MLP neurons of a small language model. Each row is named by its layer, matrix (up: input weights; down: output weights) and neuron, and shows model dimensions 0-159. Each number is 500 + 25 x the weight over its row's rms, rounded and kept within 0 to 999. Numbers have three digits each.
After each neuron's rows, "fires in" lists the words (lower case) most often at its 100 highest values on Wikipedia text that the model never trained on.

L6.up1021:477521485470451465547513456491469495502491505546524502500502484477521463493499494525496501492423483491522537503464522496510571523472446547506493514467545504513490484507533551509474474494486480479510534516478482460490494485516520536539528492513522474476500525540488480502488476466478499502512496475498484514505459471505529518483472521522471543500473523491526496503486537505536524513496473464492513489497509489473493497509517493495524504508494511474496526493546505522531508407523466
L6.down1021:516525481490514482541513496516495495503501504524528497514479509480506515521491475461411487491471463532495488486473466500483476465513512500499495495516495488479486518496517505524519505530496504490501487507516501450497498475524496654480500514543494517499521533486501542499468496496462499516507535484456468547496550497499506507508498506517532463483497532484508504468506529527500512505502528447491480504517502477502503522510497527475502478526490503507480471503507428542508519509480489
fires in: "of", "most", "considered", "as", "become", "offered"

L3.up542:466467482488516520513466487477467481497478494526516525487480474514515448512496514544519449509497505522532546522490507500465443525479469496534532519492511510515444467547514475501499515475503513524505515512517473496475488482473510499534503522537504523484513523483466505507491518479485463488508487530475503513544498471490527503496525501492518501554505502515444438589506507507491525488478483513487487478505513490512574485501465505515491497505470489524461526527502471468486501456522448
L3.down542:487515513523480469460517516516501465462481533515495501477470487506507475495493522529502486473496460455545482519506490556508520486471533533523497520524435462429470517472495468499519505508485493525513440530466540566495486522531514520497506493490510473492483520489499566516535474492494492488547479502495516516506551505496483504502500459516497514468489507455515514470488484436480514522508556490519521497503459507518490500512511530477486502523489470510504502514500500521532537481516462
fires in: "up", "over", "upon", "by"

L3.up84:479503487491507518495499491457488488466447576519520463501506456550513493468482476442487526494481503462524515511480489523471502541499498518496530541531452516510498454460525494527449482495501497533469496480542479494485455513496497492483514507516482486457533520518474497526509487493488515463497475498483511549510483492498530504505552539535532537507483522521485470508488523462516553487498500500509475503485536512521530427520497499532499503508489504485484516505505439524489513478513491
L3.down84:485471502481506469490509486539460537534497456533501514494474525487517524529530540544552513503499534515498494483545558501498521445514456540511469468529548466501518528501493512486511530475486503481496519518513526534536517517478446482499493476472534526519512467515480518489483487449497472524480533518481492478473537476534439480491455511496458471502488511532514513522503512526472473478502465483448508515505474516491473516490502502470474534485491465517503478498484532504515482515498479
fires in: "not", "it", "but", "half", "what"

L4.up370:512503506511524476497486528526578478536470517471481514484462490533528471480554507498506478455513448483494558482499505464480522510500490493534456497499439508522498493490533496483525514504499510488483486496482507497522589510546511478527501495509508507544514538506467499519481483489457512500536473493510501489502475517506530504478494503523456498447488502464544502525516510524496516473497521513481535459541503507516518515528510468513486540495451525496472484460466463493476518506517495
L4.down370:501485518491529501485478485499457522455465529494483516518517494469549472498471520486508493498510514528467527552499518517463501504509526475533519507491515480488477518485468536520493480559502499504468488482493469498448464530463562526453501484503510470504472535493486481484534477524523515459494503546482495551483479516545519525506474505511466485519475465462535494544470468490515513510545500509498471513499511504495492494517525548531521530496490455505500489559548482476499470470475484
fires in: "after", "while", "following", "in", "to", "despite"

L3.up987:499499508470422516498451474507477484471473509499479497480483508523482486462485505515497448530459473502488554474512479488506511537513497522511476518477504490472497472510521528512489540486517492545459506452486498477503537484529499509518520481534503510528494490550467523466537508485478509478520488495492525498526486534477512554497500513449460524515492467456486494536538492535525494538527519484500454488513516551497529497487522476541475539483503498538485485504537481544486482459526501
L3.down987:492489542476520474509511526495474500482463549455468464468499512472462481514474521554482486510497473513492536496441487474524518499502519464495524534489498514518517490500528520500494493535503498480536515489498481465490506488502565483511509506518497466527488556485564497477514492484537491533498484480488461516531490485488552485469547494494542520487515492519481497435496458478523520517493464510487530456504504484480502563475496508515541486500519534505482528515513443509482492497470519
fires in: "of", "from", "shown", "during", "shot", "offered"

L4.up1152:528500518498508536522531481465493497516474445475486487460543545499531518475496514531502481449514494501492535479507498475456497507514503456481490512511464539471516477511510517481495484498501526547463533491491490495490521489497498500516508481503516466460518516493479491528523515528486475437457464494465483544532472504518477474478500521542497536483504504473544502515475493533515503508550521433510464484512497562524575496502543472504504505503490482481484482461521502462488499514483493
L4.down1152:499536552504496517527513462507520495504473498477453457519489511492503536498487488531497530486516464498536460510476491533485531476481463500563505484480481484466473533521500439504498516529522509476497482482471500528521534483491505508517488517506493515574482462481572532503480506519489500510537492506469493487527486526525502472482486473498533537523494475522495479473446459531479475538504476503480507554502476485454471549517520526509501495543489478526507497484476500481526499482480531
fires in: "after", "when"

L3.up15:515518530469532480538510524512522480484473484519544516461542509460532483524467517533509462501479526514491488487501505465484488498492479494475484535532486524514515503486524524494494548504461484523469497507508478442525517484489510497516493538517518487503472523446474451495508489497546442474491507497479513526537491483507502486487490461530459490531517530455514469507518472528509553485520534479465480479549506494505531481527501495544437521469473483485474533478522467480506470494494467
L3.down15:535480492504517528496518510475517519546514450464484514507454490502496468519534495438513539509535500506494493516468512501472515519508529500517490475492482497479495505465478512527456460471506504513506554475494486478514493490514463468503496467464482550495479476514493478544526481510451541525523486532536457502450502504479489491501484513485527543480510486548499543543521553480501437525494520504503499512497493533508463461498470519468512521521512484485541486504497508522466517557492512
fires in: "when", "he", "his", "to", "brad", "after"

L4.up807:532493484525496469495498537462496479524521522495488531470538470537500482515497531476534480458479542527486466491526559517491510508496487513539526520549538434482532538528549509516487459493500523495499489548442466508523486512474533504509507486529501496487488476535488530511505493481487508485464513485461527481509475488526490537541470484482490494511487492488494498507519499543501534486468554495514474452507490481537473483509516467534472471484434504491490476480515495504487489472536499
L4.down807:494531520482519479525498503471512508479488550523485482482458522489505527547454500449502548470474509465511483512524483466572517470502489507503466526528502504484502492502467535526503490537493459469511547495517484499503501436560520520515522526529476499483518512521460507526525531499509486509492483503440473480533525477518515511510497497486500487481509549536496474528482523528510496481494510460454517503460498526503471503495465502458500555497489451472511525488517508470476483515475511
fires in: "by", "professional", "preceded", "representing", "for", "at"

L3.up1077:518511513482557463536455538476501467486502505500456495463525502509516502497445510526499472483483548566491481511561565493492481493509485517517515501511492495488510500523481487529506435493464529505503520491462518486526518493519500491544535493514477467494487509505505502534518496488465495499434471488493515508502464521494485481466458507488472543518493521487457498537512514530499502480533525495524522460496468484532495480526533503510473505490451487457485522526507465482518498452528495
L3.down1077:491526480502526473497496490484489522496467558561495502505519485509525490522482519512548517495483548549469489503514545475511531446475505489494502525539509476480524511537498496525513492507513551478504484492483497532537492500546500465514540491511478466492477504530480494546496503469525528486478499498473488497491508538491463482529479483484480554463467483451482518490509482533487489486460501460510469463494509499514524541516540426518465518503477452496470500488502468485488476496490538
fires in: "at", "by", "pld", "with"

L3.up864:492518494490464532540482478497478460502481500474485497472544522544513472481477507509504463513513469523506511457498467501478530533493520486490536558458489487515445486516470549538471487501492541519465477488509492478486474474518527519492527469550491482553506549493511490531498503484450477482493451521492522505466481508499527497506514495517534527517486469476515472521498499504504517539514486465515472475492550469457520507537470480528489529509485455466487487499551492490487471485527479
L3.down864:508508521533498544520526542525493471503490525495551549525491503519523489499467478464512465521493458492479543511476514545483533509511516476502479483506483497521488483481476470475495485542523553480479468497465473484555504468483480507475491470507557556494484503547499487510486478518431496484484507488450510518490514513506445483540490458517531543514496504478497524487530515545497469547520472499512452498517529487492495518475514483511495500498516503510522488505480487472468475459475517
fires in: "with", "by"

L3.up1121:531518479535495503537477485490522457460504500502468500505525500463470520494508485474504550535516527503453522477527489471485532473495507516509517513537533472471457504484508541485499448482500503464506471532465501536491460494499529513528496519528548503469523495473495520495494483476513515506465515517491446512510501469507508527532482494486501469575459447491531516543478469528528498482512521491470501505485531457487475469495453500500496512501454484536523484529494519553513473504510526
L3.down1121:491484532536483492480498496517484484463491490513500496492470486511505482502531475516462468511474522519543484520545508471514520502502465524487547478474483519474474497489524492517485443496520534502519500512526519496510488491496512463497495519564524506513486492475461549534497484499542476483516469496494457528508508507527490441487501536518501496500493549463498536524535495507493467491495553509503488485532508481470497554519539503508507494518542459489503501527504439434453462444526503
fires in: "film", "music", "history", "in", "by", "land"

L3.up422:499526503489505506479514473513524494490505582474530462523509458535524467483515494481497470562514529485473543495467467484463451515528498493458513498509481483507527498489485494514524493515510527510451527513498508489498485509525512494476525495497510507453538540495501450521505467515473498476506441485493487495544484502516485523507498555500537542465473508501495476522472545504511509531495488501512480479498497475535516445506500522496530494511481470443489529493517455484453481489531549
L3.down422:476488513503518489512549539492480536570501490484509525461522503511480505519469527531531502476515523525496452524531560462530527471513482497545512488455521519504494474495556517485481538490517513490515504552479518507525496526467485470501458509505528487525437495483498557506483511477546487514519520498463487494466481491467507464501470477490454489500501569480494491458499488510506476468504476485472518534482519529480483482466490495489486504491488498512489480534470499466526519497468484
fires in: "not", "000", "massive", "motor", "notes"

L3.up550:470517496514503502471452508506493499429484504538510506502460481508505498486465505515495498518482476451506514474513485458518483507499520519500471499491501538502524513485521498487506473512512526498466499498479528512519506484492501524545556493497510502470484515506513479492489519457457508486500438509520488480444461524470510477506485499538516552476517489486515451533461536511522519533553509457534500521504521504504542514560472477534494473488475462495481522508568495527473512512562498
L3.down550:507495513536495455504529486492505509534510504534539532504453530475461496477483470504479499453456472487483522493470511477493485498486490458494498538483488537527469501496525536491518477517483537525500476460486465497523514492480535504480479525513517569536509484488487543504547460489470499499500494530420517519499481514531504509499507491559487505520532461500504469482483501533465485535511501518451506464494499487502498538512571502534516494561502489503509478513489498473485516506468501
fires in: "of", "to", "for", "on", "diana"

L6.up330:510513497460559524482486431500477482485504501451512532489461501512503487514477496445477483533514501465515543512491519515464526487470494490549477514450466512483514521472498526475521506493477490529485487487500467507481525508516493525514479514497476504529501494542518463487499492521477505509494465534459492528486472535511487506475484530537475510475484472452478492533549494533558489533525466521548520476544514493510514497492512464532474498464469469502494551509523495530459502488531496
L6.down330:499492504496511471566481470464511471528456500487484539462488483515473458514478496511439484509483506505522531477503507507490461521490467548487512451501518469497463546527532518517492521478494529481483515492515468428492489529538507580552498478521510471522505514512479498503498507526474479478491514495472540560523483517489518486503490524491482513504501533483476489527499497515519517488531514473508525472473502451511509535527538505521517510500510484472520493496509457515496527471451476
fires in: "in", "of", "throughout", "following"

L3.up121:482547510472512480494512498481534476516505521474484468467516470530537469505487512450498476526501494511472524486531476468499445467541463452523526540502495498476501520460515509488531542495481502514522524492511505499490511508479483486484503563501485487512493526519496466518505491522510490455433461490473503512514476495536516494471474535491503523531503528472512522487549482499505478551526485476524516482524528495540540469495523476532474512446486537475467520489495476512453470475533527
L3.down121:486509551499483527498547496516501552513497488489493515492459483470536518516520470501481497487514486518515519548485462483481507486489518530531528485485470504510507550525577496435500527501508523448489502490492483494504508488496508493457494499530550529496493465490538529506521565491552511509507510485472479481471519506504479443549498535480480498508512507484562482509479514518473491458509481481457522527527520460475455524512496468485473507522489493517507490530488516482498502491462469
fires in: "to", "various"

L4.up1195:537508506498508511482479472553513487486506542516533553479553522515510467520490490482476475532481508463493523499497522517535485497491441523501503554473516498458475517477496536508477510463515465556490522492506512483495499502506528547516475529487472498497546439473462472488544522489519469501492505502491455490496483526509477465491516506485501531481514500525508545479545485569474497512503493458459499500503533509460462487512449487548525502461506466488484517492493504503490508490487501
L4.down1195:532467498491511513488498478518472490556474517510539503506448491487459523484480519525499506496523537490510477514466512455520470576500505494480539551500461519511484494514519496503506522558432503502494468480474474505516507509517495533455465489507529513504452460518523494544464498528510493547498525508527466491480508486509485465481482515509524448502526488494461521452470507501519530517496505527452474487515500486506520532489511485480521498456520498541528457490463511473512511516504512
fires in: "career", "also", "community"

L3.up706:531552533491524456488466545513466464462489488538515468483507520512516504541481499475495488495472541549452496488512551487536521468469504537537493505549483486472523500497535480511535502513486490534465520486474520476516513528512498514508492506504482508467508494497429489527502496494511514500461506495455516520522458535473501496487502447490493519488468538457523463499485513531530555490521541481481514484530468497512496446504469482476490525486505505481504493477474512523526456504510503
L3.down706:496533493513517512526504491469523501516492501500512462504532504546488494497490469501444552475478524477464461486511531506497501490528514477491488525541509537461525523510478475517510508525475527473521514488540466495504473532514500457488499530515472488485504526542496526488492501474502465541520486497459532479498467506518466534508476495493535483474513498492530478552462516495545533480464547455552498512488486503520512502449438434503491508505482498452518523514486531501534476492498537
fires in: "and", "in", "or", "silver", "thug", "to"

L6.up1201:541546511500541536554523470488502491492481486476496488474505546542504461485466501457491475454483498497528518466530486547507515510485485546511496529473503488515479483506495498506500503510511536520497529501505542507485543494509507495502520448503468496493471538503500484514477519475460514493520442505452482515504477501454502436494487508480509503504504510526467493522501497498513526558545474486512475536505508507539531523491515498506447546513547491486437521489524458486534470484503502
L6.down1201:526526509489485513552519495515554512478502489467500489534532544483533500500512494533475548513471518466488486468446502491511494516486490481492469537511507530503507460497519523469480488514498505507501514520505477462558536503493491537484469498494551501441484517496532495446490506475453526512482485511526488509534471464477484481518488515479511515508484512476526463523546461496502499529493509471446473518496493462494477575496452513503505540532529495512484498513514470516520481535526461
fires in: "to", "if", "too"

L3.up343:491493515526549470523486507473524502509492524504521496471548464508493456524491519474516464487504530518475539478519521501497492469490437482528525515504484491501532507480524490527509501513471476503459493542480456491529507536544512490512473504508453478494480540492492438514508507508477531471473485462516482497539476485509509506473499501525468523478499478489535502501519487516511535487502541480517513459516514514548524475532548472550492529466429460452492517474528478467505488508493482
L3.down343:526531473479539533495493495545525523520500517483517492479459530475528444509493489494484536455524459481492482539470511497503490506552507486515487469477453461504509547469520498502534524468512540494500532510489517470499498468467498539488486490503517530505472485472503494514459519529500510497501506555500483484503508503512488496503523511522493488526495507506499517500416522473551480487502461515529508449481509496485446474528463568503527533546481522499522501461490510493483493531473503
fires in: "in", "after", "apps"

L3.up875:515516482528497517521510482438465509477468473499507512468499504525509455491475483549512518510481478488470539486535534490467506532534504496504530524471504440481490474513524512497473519514526518530501502469495480504481590488513484522510511445537502465487463501539463486514510474486477527462500515495485496503469491489491488556473510493475466530515493488509510515534502534535509493549523509472513480478516494468539509493516497481538495529508503492571505509469561502484500470478521488
L3.down875:525519517500512533527526530516468531513424529492509492490459493477515515510479506494488475497495478498498544493516471491495504532536502500495497512494501510541496516523481524516517507528470490512477488496469454516519547509492494512466522476508513507457521526484543507447468480509469503469466536510471451524492478482512537529503471499527501503467547502524495500437484478482507450521513485530521523458550489486482467492516495466528536483525546516506462505493489477461473522567474520
fires in: "for", "of", "from", "to", "delivered"

L3.up468:522508531466524452495484495500468488508487483519458466519509532525512490453474507503501476475524520501503516485517574496455536508491521506506487469480473488516462471501487493468466459488516501467500478458488534504528531473540481492521530502541514495524522514512525514526537527493469516466492502497492484507495493496498508486559501524474479522516472482433515482567522503525526532504495529498516473504532521500524495509491506483514426513501453491533487485474552483525495449487524490
L3.down468:504511467522523535494505477498475497523500519489477520477442500521490472521520477507483521500516503508520474498499538481492466470464499476502478493518523456467510488456560495499533486521541551490503474530461507502498531423513525523500506542509495463509483496541538502504539519496520528459486503465477525507464532452472525430507489514494514487517487516505532515492486479536526488486455517484467483479480553492537511555486518470483480497501471473529512484521529511502475531500503484
fires in: "by", "behind", "joined", "attended", "to", "with"

L3.up637:499491493500565477546491528484478451484516518480461509479515483529502462449463504556511473512526502519489521527482526495502530512478489509548471498493471511487478502479511491542506500485482542525438502501513473476512515453507490482525511498560444503519490545534495493507484520487468519510478481487516510491479500495474536520515487495525458534500514521439482482545488475530534524485536500515526477458497477516500509502502529475516459535495465449527518513520488470464507497500517479
L3.down637:517520524478516526506507476483475468511456569483566494488512530477517471494518498474480480517525501476486516507511465468499477530491525492498477501509506512487474501499526465510488473528509507539484495509512504455495558450479523531509480470496479457507442491504512508536480496504492505515507447492459512557521510434486483492564499480490529529490480486482557502519473521536544505501480527498490452491537494513499498521530522502517523492502463507489498448475543488487519496513495470
fires in: "after", "during", "following", "of", "before"

L3.up1067:484467520535494553462452497504551489481487525492502499498518483498452506524497510482514510517488555513531517516479493517505413517455501503527488530502541545536491478495542512515491511492468494504463538520498483499500478486523521481520488528500459502459534507521492532502508528488487482488492488514494504524518500475461499505476523535537475512507480484521487470513493524527466492488518494459470486461471490503510535510553501487522509533525483502508441533524499452503498455459519439
L3.down1067:497471523512479487527501494497473511530494470470558529518530496511556463495506485505484472504509495486524493529487488544544532470524528501530468500485478497517518476471468523512512509520472462515490484494457474510502488470512556467500474464506476566490529505517525516490489528475522526511471512495520499546543491449517455487520515495473453494529498479521534513515500516465478483547495496485485483549475449462518481507512466495490506510541522522474504435507532504518490502531467499
fires in: "there", "market", "that", "cannot", "not", "therefore"

L4.up40:492481504454468496561526484469469511494486539505499485498512471488518496498453506500507504492454473499495479461498528514465517497464443501524456502498484546513493474490538503490494519467461497531519508545518485460496512524527523538541515471511520503506482525527489470504525503487470469485508506491479524488507479500468526514571536478490483500536514491486520504494485475529541532463572537455528508477494532492523514483503519464560496498481458488508506532502515472488502470479528471
L4.down40:526577503489502513491508501559465523502443457515427498543489514509460509489507522486485480492507493512531473486522514483527490500487508466515507535525550492474510508486468536477533494537548509513457498501521534481454504491498506559527492528518503519488485533489528486455495488510492465503492504511495440492488531492497511485475473526528502479495496491511523489519514487481544461524513483509467480482543487469472433492504499501480484505506486560490512504504512494469487526499454524
fires in: "in", "of", "to", "during"

L3.up646:510497499494505490531544495461466486521501511502497504525522528478474483467515515508508481509492541490513508480468474495495494485472484522497443509454476567514466493508492517534452480502490510516504545491531509501457478477523489508531512503498504487493559503510454496559500537489486476494489478526516463518475499488493520541496503492507488496515480514486501419490507544515533555478499451499486467467473520495484522484521461487523545512493485482492456558512515472479497501506559456
L3.down646:534492479462512497452521499495487471448502493514536558509543515496558509510499499509510488522514496473483491542483520489492466533513468504497485508472484447497475494494509539512482481506498504509526510534491570500477441512486553496525521508533507474511539490498472528499503526490495496548505496487521493537519478490497524485493511509499474472538511537471524499479558501453483489471462490498478508485515481497515480508522474523476538483501567456462488519489485499444487488449521473
fires in: "and", "not", "average", "never", "usually"

L3.up1053:501532473488457517503486429514457486516479520474498483510449484556505450485522482535487508528503490504509507497499538490510495506500490491512482552447496503509494483521540532476465496472481515531561493513485482495483479498526494541529540503528531517506521523509484491516487483469467504491497495480514489518489486518476494550539487507492487535517487487478535506529509508534514517524533509499463495477544548481483480490487514501491468499439504440510462506470550512563478490460490488
L3.down1053:502509518496528517529517481518515503521455515469511488519475486491507462519510483533465478503421489536495522476491509510487530505511489519523504504460508513495526514484505516476530513515489525465513478524486487484506502461529525653513515490521520531516484517485463492479532471487472476498486510540445482544486507492527502502510483517537512502479509523487495514484494467529484483526502498455497506490508535466471502498542509480471487461495513480508493514505519451508475495474480506
fires in: "of", "by", "be"

L3.up390:516525523513541502504519503531531485463456513505524498482488492474516514520532504508509474516474462496469505501532534513454465474490515512507503526489515492524483492499508479504500460478458502520467510517478480496509580521457459532524503493513546514518491468482469469458518521468484489475499491510536504531489498489487517512530483531479440541493505477469526517529516552511480521495486529508467442498535503497519491466495464464481494504499474436472507520491540525504458487487552469
L3.down390:528491512515519518511522501508499492515488520447493492468521472508458529518524529521533520483504489481495543489448475522495526517470532508489461475498501515520521516507487479505566507471483503507485498508523489498517512486492488517491476500583497482525507497468527467473471439488503529462454470495543487502490537495510543486470492525517498512558486486444507484470509527513442545516474544465520454500490540510511514514502498521444507471458513484517472492510476497534481495498513502
fires in: "of", "many", "both", "these", "more", "various"

L6.up28:509530490469482511553489468460478448479465467509485452466480527519514511495504498481494510475481556481487554491503469516442497490512469479486468548512485493458518500501467495468459501507479519519509531474490475506491526521535525480507492510499489515512493516562494479509511484485509499503495501501469486532503503500535526546510461511532507531477493484464480480548496499501509492511563483489523471491517541479519559525520486514543506563499450473488494530491521449505499502474505504
L6.down28:506500468512534508512487511523497469501476512471516494459437528475494502481498518499501534517477505503534523491463489529514484461573506488512520447517498524505483517562542527487513530485505564426503468446491495518509505501492506495508507476473545509514534513456504509488482536475505519509521486511480459479497447479518531507503461476505522547519489493528500532492515510472529492508451501457519477476497494497495481477497494532488485511529461533482514505468496555500489497457515507
fires in: "after", "when", "from", "with", "her", "since"

L7.up498:511534553485470465500553489506526516503473510491503518488493485507516489478463541562498489484531511510469464536506497473469495465467486549481451469476473537496486492527522489488540550485483475526498495481529536525509508467500492470502475517501497477527500496505504483485545479499486540490497497513516479467522492510539503511556465467524495542501484513463494501532531545493508509531455496558506474495485481462519458481537513471536489503469509493523494556474499511491508471541488509
L7.down498:542452496485492491546490468497482506521489505494473467492500522487455529479536516505470506481481454495489545439511474515497499501523503473488517498474489500490480489487446466500419487537491541517472487467506512482527532525516495554487509475525486493464509501526505485557510544526551454513503487490514506505523517510487521534490562474494494484518511528519503507494472484533527496479502536490491523515506546494491509508457486515450479552474491470478532462515497526504521516514515485
fires in: "season", "debut", "stars", "results", "still", "seconds"

L3.up143:520492499558504503491519492524546475457513491523501494487519501470512512535513507470511454503478493475474544490525517484470518500464477502506524516487509479515483484458540471472518422493497508475464502476479504488455516515513467502525528486519559497525464501493528457517519502485523502478496465518532460541489501503475537482472479510499473535466505483480515527528522533545494509412509520485493502513526498512504498498494480484495542507508451487464522515522496553475501467477539487
L3.down143:515478477511487499514466508507475517532508490509497500490477559512483500538514490484481525533522477507477532504476506528495494505455503455473522527490461530466524490506531487480560526466535451505507554498527477462507489502453531561472469492501482489516519495507520477490487506516494524476442492489519478491461541521476522497542498484529494505514535548475522525468502512506528464479470481468518503509488521513518518470538482484494490479468516461498519490530500541512529481438514451
fires in: "new", "both", "many", "between", "all", "as"

L6.up569:512488555497522485503561533530563507460490532454505534492520498432490455529475487509507508521526500464439528493510461548524472464483465494541472496498532532474497529537502529489497490476461463495478518538510499501515497508529502482481496552488512499503530470477504485518503508477501513512482538510518479475516531462537548495505507512492483495493501543477538510478525501540466522489495505489473505492492532517509501479511492465502504513457475448493482520482490527475541492489483495
L6.down569:493505507515490533530452491462418491523463512510506487496518520529493507485465496512514474524485512546467510460474491529494496485533497500464504533521519503455473471520465483528459520512525525484522461488458542484488518478486504519473519491539511529472467519503462528523487486528470532495485499489475496517460485559510497510485542471511530513496468455522507523516477545467529489458525521494556481535548514520476504524511513539469476508517487501503498460482490526479479485494513497
fires in: "career", "also", "there", "population"

L3.up280:478531537491507486548545494547500496475519543487512515491531488496528430552480485494499495523505471512468499458493441518515484462520484509543482494479500511504498480488497526459497523477496483522524473482503500456452539516525546513523489495528534471490473512486464501520534536497504481486511464460525499516550489485508522509492503510486467515498497486445524485477521463539495537498528515457462533498503549558463503500506511504484497526507505479495487493489481501527460468525533512
L3.down280:483537504456487498526521518495494523508478522500473520510441511507486532492536533505527539495459473508510489534498522469471486534499523468479520524533489489497513533505525497540511522530554475501517524535527447501536467462507507536495496525448518528496493487510494456474470497540529508515464518517462478504490462512468506484475517492492507505481500524535437506496459523449513498467507510499537512501536442476507469499489459522536501476455502519479497502511517466514488519502450510
fires in: "would", "an", "could", "does", "the", "to"

L3.up711:494549539473489543525512473497426498491502512488466478517487535519499475545481516491521513499494520533487529489508452536468497504472489515467483539461431514507468480511514494515477547502492548482502527490500475508471470445537503494538506496477501472515494496503515476501467530487486527497481468534481453499505485493525500536520513490491485488529505495512526447474486493531519525531484481481514497515525514481517507540486538504496460512494512468496502543488542462512444455531471488
L3.down711:499513509523451536488504495539510532516528501482479529507494500474546488508477496452500486487507469501509522483531494541526491442524496506499524472464501490535476525472524494475523464511519505494547479514498490565503534470484541525490504471463510546493502493475500462447505548534476509511526494504521479507452465475490494444491511527511460511488523547545508500508469455521490470524539506475490517530474485471516486511530492454467487516480515530511515551511475511490468508478502499
fires in: "to", "would", "2019", "not", "having"

L3.up508:512532509523513523508467469468485470502467496471460516535492533504452542500518529508510475491515487485461515490457482483521486542466493493499453519500531526506487471468517502495479506494472529503466513516491457514519476503527489499500468488484505531458529536498527459529460494518485471478453482514494478471493493497470507529500503527548487496518449485485492442521499516494528509488504473485475499509574523499558518517547516505524468502513456540476435489468521473507510479491501493
L3.down508:535492468532508509454518486550507517508526507540511516442479469517479429525506512542493533516481504518501466479510551546504535486493490513526490501494484469520473445477471490509481488499509492511428487527506512492455530499513477494490501494548499487549491478511485507449509477489511532477510498544489506525480545475472466480515494482473517496496508522499517501483504529517500483472466561525495510509491468488499456473514477531501519515499496458534508471552491530522511524515511465
fires in: "not", "motor"

L4.up12:456509487527532488523537503488501481455458494494544526474521518489526488481478491498503516473505556507498525509490556486465514500481478506500526512531473452456496524487492508467502528467472506506449509545462488517513466504478532504514506475517499508513484536519458439514464527494479495528468502510459498535547503495524502570512475511510497485543463490460495536545497500504545519497528535486495479483513530496496501457492489486500461528481479495482501525527457477530505474472516508
L4.down12:492547514521510517515489470497464521511524503515534462480460512486508532487476517518533497473521535470490503512472486494573439456481480495505531510530446478489526474502541463544502529522481496474532523532488488504491475512539532509547526486500533485495471472484508521490487527466512521565543503496480485472522488504482495477503456498474520503487533531468486511520464507457546491478462523465507490495458522531476477500512525514497462495504473491511481479494506534534480489500534486
fires in: "over", "to", "in", "by"

L6.up908:509517564465512510545483454509437513488497483538485479495481495500471510512457510482519471454473507516487536516481518459462564494517517532499523497456503497505464439510500512474453498463543522516510499463487509511504482500512487527503532538513542500505499498502519467499482477485475495514474457474478483535483499511491540479503502507500526527489507547489497533507495485538479475499455517553518513493537509514529483530515508484521480518439486477493489530474547503480507538512525497
L6.down908:484518497487474498449564483484526499521507493518506549519479503473532491486537472494458534468527451484508463512482525530448512501499514503527494505555471493509480548495494566505533457484461498491477510533460516526522537478527516517437529468503504491492497511472467547507496484513497498475537545540499504480498472504509487510498491484495530433486498480508492509467500496492510526509499504482500494508492494454504490512520495526510504463542536472497540503526528518499530460476464478
fires in: "from", "with", "purchased", "for"

L6.up1035:515517526503556468517530481458492473502493479488512485509542497536534483547468486479507491489546518507470531452532496491508490486492466481505522492490463429503488530473490526524527450517452550562528513474488519502487480496510551503481537503473558462475509516523507471496503483502462512472514491493487482527492494493536501481479508491497485535477518510506507482534513505450517491522461466473492492499509502453517482474517517509526491536489477498502483526487483538508492453495509441
L6.down1035:481510528528477480546514467504501569465478485520479509492527514447485516497467513492513524479500535489483492494480500480488517501497476485521483511483485517467470499529481477504493510540523480494500516504497474520536502478495487477446477529518539548492512514506500528508494534529546513512483513505510489484506537512528476459535502530536477531476496517523506526500490451523509497486508504466493446488486483506514505501484500458445491562574498489483483453491517421529491492452531484
fires in: "to", "t", "himself", "often", "told"

L3.up287:486530520490498530551490463504465511504443508509515484480503522536490494476470500493499564527480516530517493477512512464508517496454495535490499540470463489465483509496491518469529460512448518540501529496496521489485468496483524556546531467493517497496520494529514486523493516470478497499495466517446523532463470483479477516510511465499494513505475490472534506521442484535516499521547489501493497468461541524457510513501487449514464508524485489513507532510512507553504483461537507
L3.down287:518508505511483556553519491507455491474435497505522496458483525512493523497509487516490498484460498483487557497483476472484495480502484495519505522508507513508510530502547504515511471515509491480523506535446486456499478474535506599469494492498503562446476518523486494478489489463489478503486523520436471509505502509510507465536479495517507473520486534457511533498521489541548475532527535493499507480531504465492524521482478456503502504506540512492517496529487515468472514491508501
fires in: "by", "of", "to"